{
  "num_key_value_heads": 6,
  "head_dim": 64,
  "positions": "learned",
  "tie_word_embeddings": false,
  "beta1": 0.9,
  "lr_head": 0.00429,
  "batch_tokens": [32768, 65536, 131072, 262144]
}
MLP neurons of a small language model. Each row is named by its layer, matrix (up: input weights) and neuron, and shows model dimensions 256-383. Each number is 500 + 40 x the weight over its row's rms, rounded and kept within 0 to 999. Numbers have three digits each.
After each neuron's rows, "fires on" lists the tokens most often at its 100 highest values on Wikipedia text that the model never trained on. A number after a token or word is its count.

L2.up1534:515561470518544531456510469524435558493580530539490494513414550512485545407490417522501550525498482556426528526468501520538513492498504518473578535525446504513525452462522516424522534536437496607446490587496518508543511576547475514477468494539542502541533492492526500521541538517575489508497458606537514544517498517519486510482491466528531384494518518448541485500517471511537491552484
fires on: " Se" 32, "inn" 21, " following" 14, " own" 11, "j" 10, " med" 9

L2.up949:536445499564520463533450474526481409550456451456526511454575502496442508503527503507472492457381465516466539502513467545536485520494445499518364576477481518506571509474486510497507448497504490519468520443504502468464421445490489476600475477501533500455495485422542462523471525497496432511518551504518456508572502492419565552429487513458535493450486516499451501501471531536500513537509
fires on: " ag" 18, " main" 17, "urs" 13, " bro" 13, "_" 9, "duction" 9

L2.up797:483525531525457630504499444465546437551533528452484508579538543519486432492502657482481458406535481466426531516500510492496512537507474536595437489552567532515446480468536479528531454437504520420463476569479484505510482497551513513507531504526509513451484502513483514545513467559479486549514577517581501465549508423498477439531504521574510461538453517541509495525517485434435500566588
fires on: "isc" 28, "ox" 18, " sup" 16, "pl" 10, "ublic" 8, "bum" 5

L2.up796:393551451520534450506557461459493552442503515604495539488472481504501498443560457494512491544511445468607527524510529419545488471517456468574463450560482522553496495468484483451405545542469551422479463527471474502462434558465477489464416497521535463543501529456487447494608488520516455516541483555470557512487486472540465488554511507521561459506510402442475481446508465447489523550499
fires on: " —;" 30, " educ" 16, " led" 15, "nam" 14, "eded" 8, "ball" 7

L2.up65:478501490513484503481483399441613607535459480497544528426521531467557498491493466478510495506449483521580485538515525505488519466566545540548437524479557515468563561433498491553448475599452569454515551489457513469453473477454524477448477499480504433498475561480500423535519533503482492510483555517533496459453508476477532394496474383456493453480532418518447493454483520537486542465457
fires on: "ide" 40, "ton" 15, "erson" 10, "ft" 8, "ee" 8, "_" 7

L2.up218:446537516537576396500451426537536512497489532558513528470503494506561527473501483515452481500489456530552486523519547512567501474527474522431508512511532486514525569485451515490434486505490564520488442391593524571378444484549502479539506495525551469513493442431527448524501475466532474491489465566525537484428520494551506481553511436498488508472486494489448473416535537475506445533441
fires on: " att" 29, " end" 28, "ston" 15, "_" 9, "work" 6

L2.up225:495468439494533516477505529466552616492506482549513498458473485510504548489449492484526459449514490515393506531479525528556488447527451514402545540518541502551503541408553519435461492498497519494544536423530481498474479492492500468490389492490459486502514440470541544588450570522517544548494472532537526490498521536496516395512477398513500462519519520472478494454467570507513502517488
fires on: " ass" 35, ".\"" 18, "ible" 17, " Dep" 7, "ption" 5, "otes" 5

L2.up557:486419503467571485520475485468620529498574452466558486503528434477495490503534562475503532564510467482514500500575520515473492555590497510515444568511567545506560582500563468550499515476501494495462594446530501431493511478497505477490508513474479483541483519534508409449481498485497465571516530535518513479420493523509534439511520501486481572553515473480448472448441542433523537498525
fires on: "ible" 17, "emb" 14, " develop" 14, "ollow" 11, " since" 9, "ier" 9

L2.up639:447521468469584522598477460508503435423581513617524511413571528503500513480513529538531523473472458486573563526523525506530486529554510461509504519504513538477538503452552469533463501514517529421486505434511517524347529486613487517461455505570566457469538474498494444500496492515532362578509497617543463520482499512471483541568523546449520507598537563481480494458502428442587470457534
fires on: "ident" 19, "ject" 15, " like" 13, "ones" 8, " cur" 8, " app" 6

L2.up1168:592433522538499531481536452471502508510481468385515450532517503535467492516441579436514499395515480459518548466512460490509499528499498507467453533497481515522452587424495454494421497502472519512507488459507495472504435511481522482478404511612497528529492470488546510512504489566467560467509445451483521506458502426483499460510515430520475574437494432480518500499501550535534492499480
fires on: "ance" 25, " ran" 19, "por" 10, " single" 8, " died" 7

L2.up696:484547537384547465518453484491499520451487511498472499504483543491437497519526495515498473580470504536520453483550528437526477454635556542556462481495487500493475524552451533485525566524488473424505509474477507489462473505479485551517489506506468448592505564551461443493564509501521491581500540457524537425448510425494462480484543498440503471529492466519475541435429525462442486556529
fires on: " be" 29, "act" 16, " under" 10, "oint" 9, "osed" 7, " use" 6

L2.up154:460529459502545555499516522512510529468536526503490496563490431459491484482564495478484506501485500507518524543497504541536448525436490509548430532550558547516535545456528528490489488525528489481439509465434426528525486487482599510483572512524501442490488489481455489539536563499503458449504471463485464585452451513520550512464552464502520526477489478496525526493539485487541501580485
fires on: "J" 13, " Sh" 13, "ann" 12, "ib" 10, " men" 7

L2.up1354:420526435511531488491510477513502412428580493624498524426512452490508486472487496501543536508471471518660473502547470442467503419539505502620502458478528525524559517481497527501421516553501583469508577422484508476418476464494526486420488519502493480456534558430488444458497515534512372582502461561479518488452527520437505444551516424360498540456540441494468515358508521474528459469472
fires on: " end" 28, "q" 19, " •" 11, " several" 10, "_" 9

L2.up80:468452464492525501501471487520464447435519476497502479424583513479535523542467538495558478462552435491598495459549458510480514513573499475544505488449420491502510498572519490525477470585495512504467527374482516491408446485492549498473517505475527537467479482456509398457494487534477464559486523502552547476444444489463487489550539504484475495472491479546491506499505487445470494443491
fires on: " det" 20, "°" 17, " along" 17, " age" 12, " football" 8, " addition" 6

L2.up1233:503469497462450493476512502523488548414523501505513493449474583513475506486534416537510506577561482511442494517491505507486500502505603465405543476440395454453469468476595536534491462400506491497515522473373521471540514466554427524419462503515479474448517493562487575503544518484471436425499473499546414536629531505427440502486480469573547457504517471532522482426514519485565504460511
fires on: " cre" 32, "duction" 32, " down" 12, " develop" 9, " left" 8, " requ" 5

L2.up374:520506561534469394491558513576449553582488542471508524528462524488499509484471499469463524481532539509551417434475466480504499425536447516369486447504459501524450541543405540446555547454485520522545470564555476530483406526446536484510524448422521475562502528493505497523515498457471509418524573414437563452405467433500530406516505492557505482552465553513481488511494481525428499487484
fires on: " she" 33, " September" 20, " They" 13, " June" 10, " Pal" 7

L2.up508:474439518488567505502428462474504418467523467452491497465544528491442523564487522562491490530481475518511505454488503538495497491529493436461492475472473504494495532455563489488529464521531505579480509492529481521490562438574507520551516505525508450435510439512542489499431502439445413478512542505538455515542489491476544553496508583456503433526531527511483525534463432447432497502574
fires on: " Col" 17, " ag" 13, " bro" 11, "ately" 9, " located" 6

L2.up235:485469490441463522553517559499493454483521477544456478505510500486493464575509495518416480451510524492575456466464588441534528548556475510555524475498493470520448541519464498475490499453494481392493460514512490568443539515532517506535451523494478511512462466560521488507465478427443524511480492554477556476507537554588499530520537447380448515495543522523524505459493462432471517537522
fires on: " rel" 33, " '" 17, " all" 15, " Dr" 11, " mov" 9

L2.up411:539514520488424439501552508448530550579565457483537485469462570497497456507519438537472505535442508524416410488483529443488524454537545441533567507513516432535529469499486443519509543506486524486529504519448498460507514478537506507461400510530407495455472523517564480465504529434460492444492548475541469471530484487503524489472516585465553522418502453527486500534492479570494488542431
fires on: "ied" 33, "order" 24, " high" 13, " election" 11, " position" 8, "|\n" 6

L2.up1153:559489482501607519510527513414631546539545474539515509536466472467468504499515539455493519450502464505548478499528531461457507499592544514589447577495569549494495564479515468539445501544493481532500607415489516522420495477526499479435520521548534441504505546433472395503569484531461417564525510564490489470520523467484509495512512506515480488563518484514451483504527510491544519494496
fires on: "artment" 20, " use" 13, "ollow" 10, "ampionship" 8, "mon" 6

L2.up1255:526487474561501441505471468441497502437508483506527532485550395504488495511520615414497541406504495498610491513511502516455447510585529558582481479535592509514532465444497487506516515478529525454517519453472512553514510532535531473527585521492471493515459492440530443545446507522490589542510490510471572525418455461549581489499489468393524575487556488510435497364543465509520457484438
fires on: "oard" 21, " Cap" 15, " along" 15, "ouncil" 12, "_" 9, "though" 9

L2.up806:520544481548558436536494509495535445427534488546537475471510506463499528498548474515494546569513462476601507485552515517520484503574518508630440550497513538531555523460490512493493520544498608483473510420512551488382532453523496474517490527501490411511483456491558457491489483483510484537482483586501510510426486539486528525507536496440492521611490534543427503427480530485486510538513
fires on: "ating" 19, "ship" 16, "ician" 16, "ive" 14, "mon" 6

L2.up1067:440511499504446504511539458513439545546508506589506524514547485493549492472499519546482565504512526493453464533500495558556537578444498467396516416526446449507458448552506504449470505488505494494496445533483489575594510521500511511534505497505502525544516518501480629454457523444516556453481510488483522496546527484508512589488478518428530535481514483503533496499511510531467491501494
fires on: "ug" 19, " known" 17, " success" 17, "ae" 15, "idd" 8

L2.up199:427458491475465515547463543493561433526509494495557521452500515506454476519479500521430444548480469522480511472456495523559542415619484537471540499440489492494561539434518515512524499481490516483515526484387535500468487478519520514446451488469523463438489482516505376538479525441464373496499534482607494491505525478494469459515508575458552538435504462485481498490518530462480454436460
fires on: "ack" 16, "wards" 15, "===\n" 14, " left" 13

L2.up1022:502482445423424450556507539473468472584521489568577521445488562514502524500480533484506541471522502507504455524499538526467497549593512472487396555492603531495564437519489458515524496425521480518528579480501543493414527440588508497508477494497463520564498540494488459509457490429530457553507535486597497492487508471484459484493491546341502550562484626489508467555495484443437542440483
fires on: "our" 46, "ap" 40, " since" 7, "ames" 4

L2.up1110:490486485444483508521506431457525579517540553630497528482430529549530520518472498544470587456420534485431472472486490477434534470519489520467497502477643510531542471566462474483530468556496572447503461516514492495453589460555534523473437561570543486511509590512553519503474510523542447479470498621554584507570488550532538498578484537560483527444509468431516541467450487504545529545455
fires on: "iving" 23, "ary" 18, "ched" 13, "igh" 11, " ." 10, " District" 8

L2.up1274:525583507555568430548498432481492451430493503549522520499538429476491511522508503487548478532412506497553601515518480548497511525455484575515494562489532530484494532469474544474481475475544513509472464402600567526547514527570516471513582497433465447498451485438499456573457493490524535444494480588460533530450506520476466496464498522408471508567479514529499518435540507415511471508497
fires on: "ark" 35, " being" 16, "ouncil" 13, "_" 9, "uel" 7, " ty" 6

L2.up932:523466536524528442529413540527414569498548473584547495476508501451518478501500539495502549562527554498548480487504476494545506522607509497466495485469481503507478497497595519498552507485509467577475536394523510527524475450551509513527579518500543471518519439499512522479461479435549503559520508520463578561355527518479446574493471463384508481487540393476448489365508488507531525399485
fires on: "ure" 21, "reat" 15, "her" 15, "rat" 10, "uthor" 7, "resident" 5

L2.up323:472523482504476455502549505436475649571475549567535549545463462505519545466509574531479527453472579487462433474501482499505505457533499561508490525517526513521495469487431532420527522486469470482510522558512463558484425562459512481461528500378579426534508605539448466513421526499495500494497488507489534493472476485508558464523474466498488503476555426524494504404475488485532495529449
fires on: "pt" 22, "ner" 19, "ake" 16, "fess" 12, "ided" 8, "ail" 6

L2.up713:488513497497564538482478431414602460518549505581525506473519469441477453477569533483498498452544464513596515561532536508503495486563533501576478517512599529492547539506534528523472465474513475398475578496544523480462503438551510493426502512556556519538502567526482423487523462546505441578513507544542514489506524483507503412529477438536474553473496454474463509420518503393552547459497
fires on: " several" 26, " X" 17, "ets" 17, " within" 14, " rest" 11, "_" 9

L2.up903:483544515502532426543527446474451540509509487541505533445555519511529530485503555495484495503515462516483490489459541460569490463575476539423471491497496470551497560525495444520459511567465445446498430469461472500451460517480538464537481463554637498553499486508574484461546483470515500578493476510525554507421452508565534474535514616442476435589492449464527501488518450534473486531513
fires on: "land" 55, ".S" 20, " educ" 14, " led" 8

L2.up1360:512492490465487459541516467522550407482500540439532529437523591499510533490452455504494465541453504498557452491498520563526484447602535461490524502520453504465496507551549534553420479553491518488523489499487535555422525448593474515478458486530487563471467482477529484483440505482473416473501513482515462473565477493410482481532493494500532478562519508492500504654528491489438521554533
fires on: " remain" 27, "raph" 17, " age" 15, " only" 11, " Gold" 10, " requ" 6

L2.up1133:602510447473494502482492459494516477522476532495478499493514603523500509516526492517518440541536443505389525512500531507513499440570507442480499531454511537493476539463560495555466459509501604540490513444373492518430510482526493504503467526554495519458496483498507439573522465466519419485501502474526477504581478542446533440535503538491494517604523513486521503541517506436504538523559
fires on: " head" 22, " life" 20, " report" 17, "view" 11, " add" 8, "ors" 6

L2.up732:548473521542482419502466529513488521522513496506522525487585437490499482506483540483529485493519518514447467510484486563514506459534482534489485582505522515556491507470492512495465537470516454455475499425495513455477446534496501493564475521478560459521502456495531477489369487470500477501499505577498553515408510543504528553465471542417488556483537438543453456367523503500546499496450
fires on: "way" 33, "iver" 23, "_" 9, "outh" 9, "ouse" 7, "ption" 6

L2.up217:511509470569565425547415431487495501508566463500520510487573511492486475472554558464531499455494485506395505474546527472497481491521518496495525504471433482508558616509570442516533517517537513437472495429577507453557437533517524478543585491462515402489511445522522560468541504536494556432488517559490549504498521465463530519511494512420498484438483538514457489430499502515480511611499
fires on: " San" 23, "reen" 17, "adem" 12, " Gre" 11, "ange" 11, " Film" 7

L2.up55:472512518446488527468485522412574523512531497538524505479431495441517467535502494520488547481470532483476477501546526526498536566527520542532466476490548480489510439484475536526549479447539519489459574534523467442451627388516518483427576576532520416511470651593527487487506473524462500529503513513526514481539551499459514457498501459470428544526482449464483484387502545456463583478424
fires on: "op" 48, "ization" 16, "ampionship" 8, "fl" 8, " iss" 5, "stit" 5

L2.up926:474422545429507542532457456468567423584536506530531507432577450505503469518482517491537467415444536459494533498561528513521501590531510545624466530502557527486479448539566497558516450489523443379466549457550556458451510441539488490440535536523520545540485505543459525404482475583476508537521530550590473488480524501473475538513483508509494445445511520483469470448556489453492555533524
fires on: "ments" 26, " until" 16, " int" 15, "ird" 12, "ived" 10, "ft" 8

L2.up313:514551516495457510550563486475494508405449448549487455543446449473445491514483532547449460472524532500601461447484512417528508532521481467541600489501462462504444422469457467490480528467470492432514476511431498533531482466459504527517467506489536500490516520429494516457558477489507477474485490483412460494560569505559474588485516488436535417500472496498546542488490469484525504505490
fires on: "ely" 29, " such" 24, " ass" 19, "own" 9, "ital" 8

L2.up433:466500539471533541503471481535508506554480507438525516501451562532514493520468498516504468539518518515395499539490498457463511492466479482385479494472450499498520537600502515528585451501501567490491487663482474478535572464500472516510552469444463509499502519503434530492560495512487534481506565495527467479552521455508454457481520496524519458560503698474520504564452511460517508490558
fires on: "ox" 20, "uc" 19, "ain" 18, " London" 12, " Sec" 8, "ater" 6

L2.up119:474516460498511426542472509470442577562492481456534538527347584480492454470534422543456513597516502519514469530457491424529514469512492515451444514505458460512511502503480490383551528551454510549494478515503500502480414500434537480509465479498489475583573543543508496449540510466489508465514539580458519498455463452517524476474526510467468562481521410476442512451507492586463463496459
fires on: " State" 29, "lands" 12, "ches" 9, "tain" 8, "leg" 6, "ubl" 6

L2.up236:471516476505601535530509500519542477514553504542510510532543448466522447453559559456512524497475513492587512499557534466505485474563487573631444563557541517490568518548529481483488522485486470384468514427571533519404485480474452500472568514535549510495510509473463425560531488561484454589512537590481584468458538476496459512518519617451515448558500552455465486448536517428534523476464
fires on: "du" 34, " Party" 17, " sing" 14, "mon" 6, " year" 6, "ollow" 6

L2.up130:498529564569457368484516489480478637597467483543545518502441553499511474490507458508512501553504481499462464528444464449510483457489502503575517518498479474526513511517481523381539553526466550564488411554497478488523464520431478478551474487480477498549518517460495500516570484477515542427514523486465573463443534489511526481506537471480553512444521502491475514421486487591534435487425
fires on: "ine" 21, "ten" 20, " one" 16, "gy" 8, "lands" 6, "line" 6

L2.up977:461441458467434485556520468482518512560564501468584528427472586508554506518495532467498518497551499514523481526544490507491486445568528513509417549475489556499533559451527488534511462490487531491510535433555536476391512489496510493409528504518476514487485491485459425502457526479523488583504540570559569465525530490486501404586501462439545578551486571525472475552501455493521478505521
fires on: " =\n\n" 38, "act" 19, "my" 8, " Ph" 7, " Val" 6, "over" 5

L2.up485:490524519504544552513504514468548422535478478509475510551481438473451463537535592509544432405529514467599438500559492451506489525542529535625489521503506526506514485442497492506505497509508433449469573456539477441429539493527510484529588543510565520495516533522412415447535467606448453564522493503519563506455565472482544469503499511491499473476541448534466489421509500464503489439464
fires on: "ization" 18, "ablished" 17, "ense" 13, "field" 12, "ided" 12, "ification" 9

L2.up1135:486531380474487549509518477489528544530518503567479488494408513475554521455560509504475589502557455522591487502480536433530528534515543487548568470533481483492554510459462466491504504477516521432521501414520567538514543489557526499512512491525517536590532578522507574408581471438584496558496502505494570514579477529535563469575485531418484491497517495490522511432528458484538478569526
fires on: "ven" 30, " Pat" 19, "ince" 15, "ake" 13, "omen" 11, " Sen" 6

L2.up1116:538496531505567495534416423514524498590477449517518513540517481463528478502553544500520493483558492487493486476584524448530495605587443544554509513515494451510500527513550455513454501534506390484471519463450533435497476467463481502553519505643542477563496405556515561430609495469528534448523574500520521524509532450530496489502504519483458492361465419492510502539531476521513547521503
fires on: "land" 44, "lands" 12, " station" 10, " whe" 6, "chit" 6, "act" 6

L2.up300:489468495517503394534487589513497460562450467458546519446562500520511463529466527450512541494434531494542490548452458561464487455597477504550499522456539526507585510490430489459422542560487444473533507473443499542357441497445481509500477506545506510479502433411523368569406508477436465464514486508514539453417487511449527498493538542461499478494602484498491461539506481538548432450461
fires on: "ree" 31, "vel" 21, "iver" 18, "_" 9, "IN" 6, "ified" 5

L2.up258:530476538493500529508460540469621512602537440409545492533532505443478439533502589478508487455484499498491483488574522515504498538561507519515525531519484535467462532498538514533543465487512438477481564617540520416517495474507506491472602498495463511498469562535440437442528491550495530516531566431508437453536500474475514501474505476578462426466484492519446502517538527461454544524522
fires on: " This" 18, " we" 14, "field" 12, "ings" 11, "ants" 9, "ired" 8

L2.up312:455530484514516449523477448416507454581501511445512561452439524460497472469598475569490477501499529473531488527467478452463485507574516529505493515484503467521600507401499423468542516465494478475484500488434527476485502441496479452458439506486501481499522500478501429519492499444527427498494535594545419485470555489481493503474484509417537510496584477503475449394521429444499446533456
fires on: "oard" 21, "ved" 17, " one" 14, "—" 8

L2.up1059:490535556484557484483531538528534507511464472443512477489514504499513499483486502433478505459484537485470559548519544575550506552500417504458464479509542605478518525451502461471421475427518483539441481419475540603533506546437530481476515477570435521520512511414428467514496509514537550490453465494522494537432468441536541388485574470479497442503521533547437495593520459512530487519511
fires on: "ate" 32, "ually" 15, "ember" 9, "riend" 9, "|---|---|---|---" 7

L2.up1197:473538451505579486547516461523541580530521486440542509546468546502483517525581440480508501503608498533513449504540536481517457449526519441587437477480459513532466485555490486429491530536505544523483510513492541523392560493497494509473542512621534480561528482500510437502516504508486394523497506508530412499579519502440532499551537616515585518629460510524473507585464482508543476578599
fires on: " j" 46, "duc" 23, "vious" 12, "work" 7

L2.up1082:550496458515591555514512470520496451393503537483503483464547431555523521561515605451487510490515477507468514484588489531545435523505528436543439498479537516459470459517570548560442467464567527494429499499527528453478502526505487529457534500502518432486468409548496502482451490555520433542499486503516512521555545542518501522569519599505512503577464596538478502486450489423498485539642
fires on: "oun" 16, "omin" 13, "ment" 13, "over" 12, " Center" 8, "ument" 8

L2.up1193:481557509439489473538515531596401562440490556502499531503457507540535578472509409518488511537518514516455536522486491505544494545509521495469561491525533491482492491561442518434490520503477567587534432488480493564504483567447492517472444450516553508630514468521511577523548507403536543517518472484476462513454466491571507511555460467506554513502472528451515488518489474539542465517558
fires on: " polit" 25, "ens" 25, "arg" 16, " Ant" 9, "uff" 8, "conom" 7

L2.up263:555505530566439533482564514447514537443521514492476500496502464534520511501460502507453529520486444497478513486449484547494501467506451548493520538521590463570477512475465461472463554563470571483504478522418523524502418548486518497496397550521517484462499471480544582416570539540488536539485506433452461490472421471519538483484552563537494532482517453453462505456527555654528445522471
fires on: "ace" 39, "olog" 25, "rit" 22, "eneral" 7

L2.up1340:504568485467444550515514461507595424538472512493492517488502525533472513495521443486509504539537510512459519510468526512547524552505512474500514434474531449470510428478523470529481457511506474453515511562397492483510569502573438526488413492513482532427468480572489516449610523462504420513496535478569485488615515531492435467513491480533493448465441499519551499537438524480536534484505
fires on: " age" 13, " down" 12, "born" 12, " develop" 11, "ains" 8, "ors" 8

L2.up1108:496576447507491470537480527514528479568512534496544501453475505484498474466461554468520490462431457494525516501495507505513507419513444532461540554523570473498504496500521533473395520600476592447480491467564425509489435520475532478489440486442471464461481539456541473568487488575512449523496578584556542453519518515464522461501508461389506490562517506460560519518525563498484531490469
fires on: " Med" 33, "ven" 28, " addition" 10, "ially" 7

L2.up778:528477452509485458479481555463518531538410511526510507451476491483471498560491550505431500506480476542497441478547518549450492415561573531372482468467575499486498540428476519509545479537538479521529567513565504545471558488537531517445568549487490448456475495471444463578391526502478444469493506555508540491546571493459591498477488406484470539392511506533452491409536534454540563423472
fires on: " out" 25, "ief" 18, " only" 15, "alf" 9, " later" 8, "_" 5

L2.up305:505487586580549489441507519526499569473489496539464462425597386490496515510507563504501531478513461498595487477501504505530486540486440552452503498479482506545482500375504471513540519464478479550510502431480476472514484543524524477519508489526535454498485487515537444491499491447470534600513464516474559499385475480582563511471517536530489487510579525485498501404479468523462457540468
fires on: "ise" 28, "cept" 26, "_" 8, "pp" 8, "conom" 7, "zil" 5

L2.up246:467517497457498544489514501465610497463552531476549519485471557501509536473461477554511513515442507519447532558518511482498509462604475455477568538493512566489444524456481505517405471499493610460522476513436514497376505449570473502439435518590518422452496526485538426576520494506497448531507514539547491485503490491468445423525523507468529535582515554459471477495461519496538546562516
fires on: "cept" 27, " life" 21, " sing" 18, " add" 10, " offic" 9

L2.up405:535518518515497497500483524436645511522543504447534510502525423474521498503511570475504530424531457493538492500486478533488516475556498510611503560522547544519481415438503482487406507552464504506474534493562506479422479499506492476459428527501510451486473500531531404568499495548498484568525490543501476451504525444492495457497518446492520526524520520507466488447499492441533491456495
fires on: " last" 15, "ery" 14, "ience" 13, "ield" 10, " million" 8

L2.up1085:485555455513459522528535488496444542484491488542526520496446540541481524517481511524477507465483490492457506480437546498466511464470506526425437569482497491524590494463497416461490526580475543551490441477489454549475529508520450493527426531537554504465512444501511458488575521471490420516474474590549470500518478474472524519510499462486579562543575596485548511521486463525520452537489
fires on: "|---|\n" 19, "imes" 14, " due" 13, "tain" 10, " Time" 10, "ummer" 7

L2.up976:482586470508478409514517505498482451539437479464494526533427531504533522484567392489514558602490530525515451485503516471460517492472570419514462495502552440471533420464452484409472533503478546462535473584489542517439568484450460513498493499535480486609496529429515471566498514490510511413478489495480430508594496537472479549490508463432544460379415422517507501517491481524493530522455
fires on: "out" 50, "ision" 18, " began" 8, " disc" 5, " will" 5

L2.up841:469481472498474494450515570414506656544486469464474491508428572489462564505551454535524465505508539539466406500479517465466497440505572431575582431508489428484473487439478487474567502430505457524533547488435443520431506483500518511480486534584518485532531522477525557435569504532513479499498491489474470517565515496455545542493458515511515466400492411515494517478474456578525510496478
fires on: "ied" 30, "pe" 18, "minist" 12, " election" 10, "nament" 9, ".S" 9

L2.up810:469512494520473379528469571494568449551467459475501485504425535432522519478460369568453535575535518513560479504462520500476520485493557467456477483457471493497452426437448466451482544576513576578496467567506509539456536476505444505502422544561490404564519559517542419514506516488519529422482444517526407486560501502493472460465493401452503517470443419496487481503446491497486532502435
fires on: " disc" 18, ".\"" 16, "ision" 16, "ourt" 11, " Rich" 10, "iam" 8

L2.up351:436503419518565476530458423579346461434508505487506502490512523512501517463507497532481487604535478505579502479479489483532482478481464509432484504495461480504474543553522538438503498521483534532455442449511482502529440536463529518537521458471519532448546422482499506518472497425499453482470528500476519542456515479503512499532517555425486519553502524473526539524544452474469426535544
fires on: "eded" 17, "ity" 13, "ively" 11, " occ" 11, "ration" 8, " such" 8

L2.up1251:506466478527537476490481444468539522458531491585511502470525426461500498537516614466460477423521431539598513456539494511461462448524477521607512459484522512526472463482514487528465535467528466450505563417552518542506434542437507464448497522502524476504501433459502392464441510538518483612493484527511601522454478463499572459543531522511491530458558481537486478399587500473532456395490
fires on: "cept" 25, "adu" 20, "_" 9, "ions" 8, " Center" 7

L2.up1060:445524460541504488517552411523516492417541518538459492506500419555551498490440498488504589503413486514532476530495496452501506519508520555703445535515510466524519539507440495513397481508497581453468442465443527548448463478426513488511535509568501563534482470441518519485548477511489460505490488463502521484538502451520510470573528568416503490522484468461524511457532508540567443510488
fires on: "ven" 18, "ink" 16, "ollow" 10, "_" 9, " str" 9, "mon" 6

L2.up1272:513510472523504478537538532549420481479510566505501527509472468506539523471451501521464482386494580467540512527398495477477533453469421549369489525540534489497538495574441483402475543513468520439508456530473471563426469548520518497520436509509532486549499461474530534511489492447530498529504480594516527484418496479530480585497504528406505501516511539472522531490538443482498441529515
fires on: "ars" 29, " following" 14, " General" 10, "eneral" 7, " stat" 7, " Time" 7

L2.up663:472547490471553530540576480518548457496498507501440480482488475506471497512502502551528507452538497497569532441524506409526530572467510474450537456484476480501542464500470519472483479551482503505460542552467471462435547467556512500456538496573524582498543532497458543402600471538476409452520486508490430516498566501488480446498523505499445449502511471488524511452546502482533456440465
fires on: "ville" 23, "aged" 16, "ington" 15, "one" 13, "ense" 12, "field" 10

L2.up744:518520525558535473503493406625434437478512503645455471444636445540566459493553549456468468502545453470503565529525503486553475504483392531503459495499497495564458551515509505516460529468499543517500458394551478415459394562510512492544509495512537468517515384492517496477456505524500470550509485542525585505385494496508476494525511534442451566450476536536513492408529514506495432534513
fires on: "ld" 26, "ten" 22, "ston" 15, " end" 15, "ced" 4, " occ" 4

L2.up1473:377519500484522502481533430505556462524519518510493509454491439541516556518552537516509514524468499510524493533565489500528503521491561531507452545523469582528472508447497522492479513551495561487440547537569549499453522487521481484451517548524548467449524629499425472482420494577528449543503514561448508532457541533480534534506556413490517563495565433464484527359522543417648518464445
fires on: " long" 16, " end" 15, " Canada" 14, "_" 9, " acc" 9, "ail" 9

L2.up1364:483586463514535515561494397469552509527485498516494541527557439455524498498595529452530530496466433531572458542512547466551494509568461493532497481517572509523498536582511476465380490559505485448505467473600445524512442510520532503525468478513562528559516485561524550434597524490546491544506572565478585503581452439513551466549497518474545454498462398499513505527505488513484501482534
fires on: "cept" 27, "ology" 17, " Soc" 14, "imes" 13, " town" 8

L2.up822:505525532482482525492488491458519493618470516428514507506402531484512472558501519491496503495518505489376511536541511459443497502420528522492480493491506507476482466485432499487653496523533494456462541666518480485550597498503520486465557520472456488522488564467461529566474477503499562511491486575532569513492526481480472487475492414511462457420524546517486475444487536453483513456507
fires on: "ief" 24, " ed" 16, "eter" 16, "alf" 9, " Gu" 9

L2.up385:469532487428566543460553506484606450539511512513502519518495473456504507507555500448528462508600486495530481512583526483472491506528568476626549469498489512462518474544527529531454500520520504483488581575506504490525583453560474526428532521541508508438515530563469488505532501550454399496526561502523465488612551490504505444534511488551524480523482536508541492520478534402488587450555
fires on: " app" 43, "duced" 16, "field" 12, "ugg" 10, " title" 8, "ville" 5

L2.up446:524462542503503502534491469462533532558524472454503498497516495450487487511560483413469537464568514499526454464549487466498469460553501575587565484510544515541499490494494494479503522542500496512512538474542493468407400473501501493483558525496512429518482475534488462452464497565486465554490537594511517467487500469419509540484456539455506540483466453548428474484504551504485539570458
fires on: " bro" 18, "au" 12, " San" 12, " Ang" 11, " remain" 10, "ane" 10

L2.up28:551517565507542554537449503423608467569505493464507515514510513405506419502544500526489507479529493484475495534481542406526491536546418491556541520516560452490484469531491490506521476500524442448510489506480516476464505418507520490506511539606568487553486503519490480456637425501515488540503562599506520483572516396492480461516448461541489532408474415504489495457563460460538565504459
fires on: "tain" 30, "ablished" 17, " show" 13, "ement" 10, "—" 9

L2.up1264:518535478501516585536568359541530617532470498530449488543529505506485481467569475453459510462518435478535488492524499484494471523515477566679450432527580505510459454582504464528427545523486549483466506445441503492484462519472513501526492513488563520442493474525447514453587501567511387617492558523544553496562497447496542486539511609611516512527489473498497501501537544514510500466518
fires on: " such" 23, " However" 15, "orn" 15, " Sm" 11

L2.up464:508511585498420430529500449502562560499455451500531536520446606512546554513525451538499507539525517496534499483479471506468506492459534482444550522504445485496538486481450443461500531485501492500528462599522504491535527478491473507589445497488472466539486521582531484453525481410510560398492457447485483466486492504543541568485463545480485506375489526507504519550429452532473454592468
fires on: "ation" 28, "ner" 16, " medal" 15, "omen" 11, "ults" 9, " age" 8

L2.up29:484516528518530465452489494487510554478557499593533499491474503440532510483519463504496555513443499497504461519530503477446504471555520488597508495469533495545576381521494481468467514495475526500488530466529543439429530479517477489466605533473531400554482535526526448492552505524492482463491502571512544500441513546497496507502533500454518472453515553475444461375479525580477501501461
fires on: "ive" 30, " American" 15, "chn" 13, " role" 10, " life" 7, "mon" 6

L2.up950:460531478493555542553454481504527404505523502555485495478605508476522447460571571490518517518546500484513491540543507453544481559565460516626506425516555495524465534590609530480480507463520557409465511387478548494387512477612502526487480514545565532503518412528471490432537461540499477592520540547569459484494546530478474522529544604488505498470504508461478466515533490470510528500566
fires on: "land" 39, " end" 28, "lands" 12, " between" 8, "arm" 4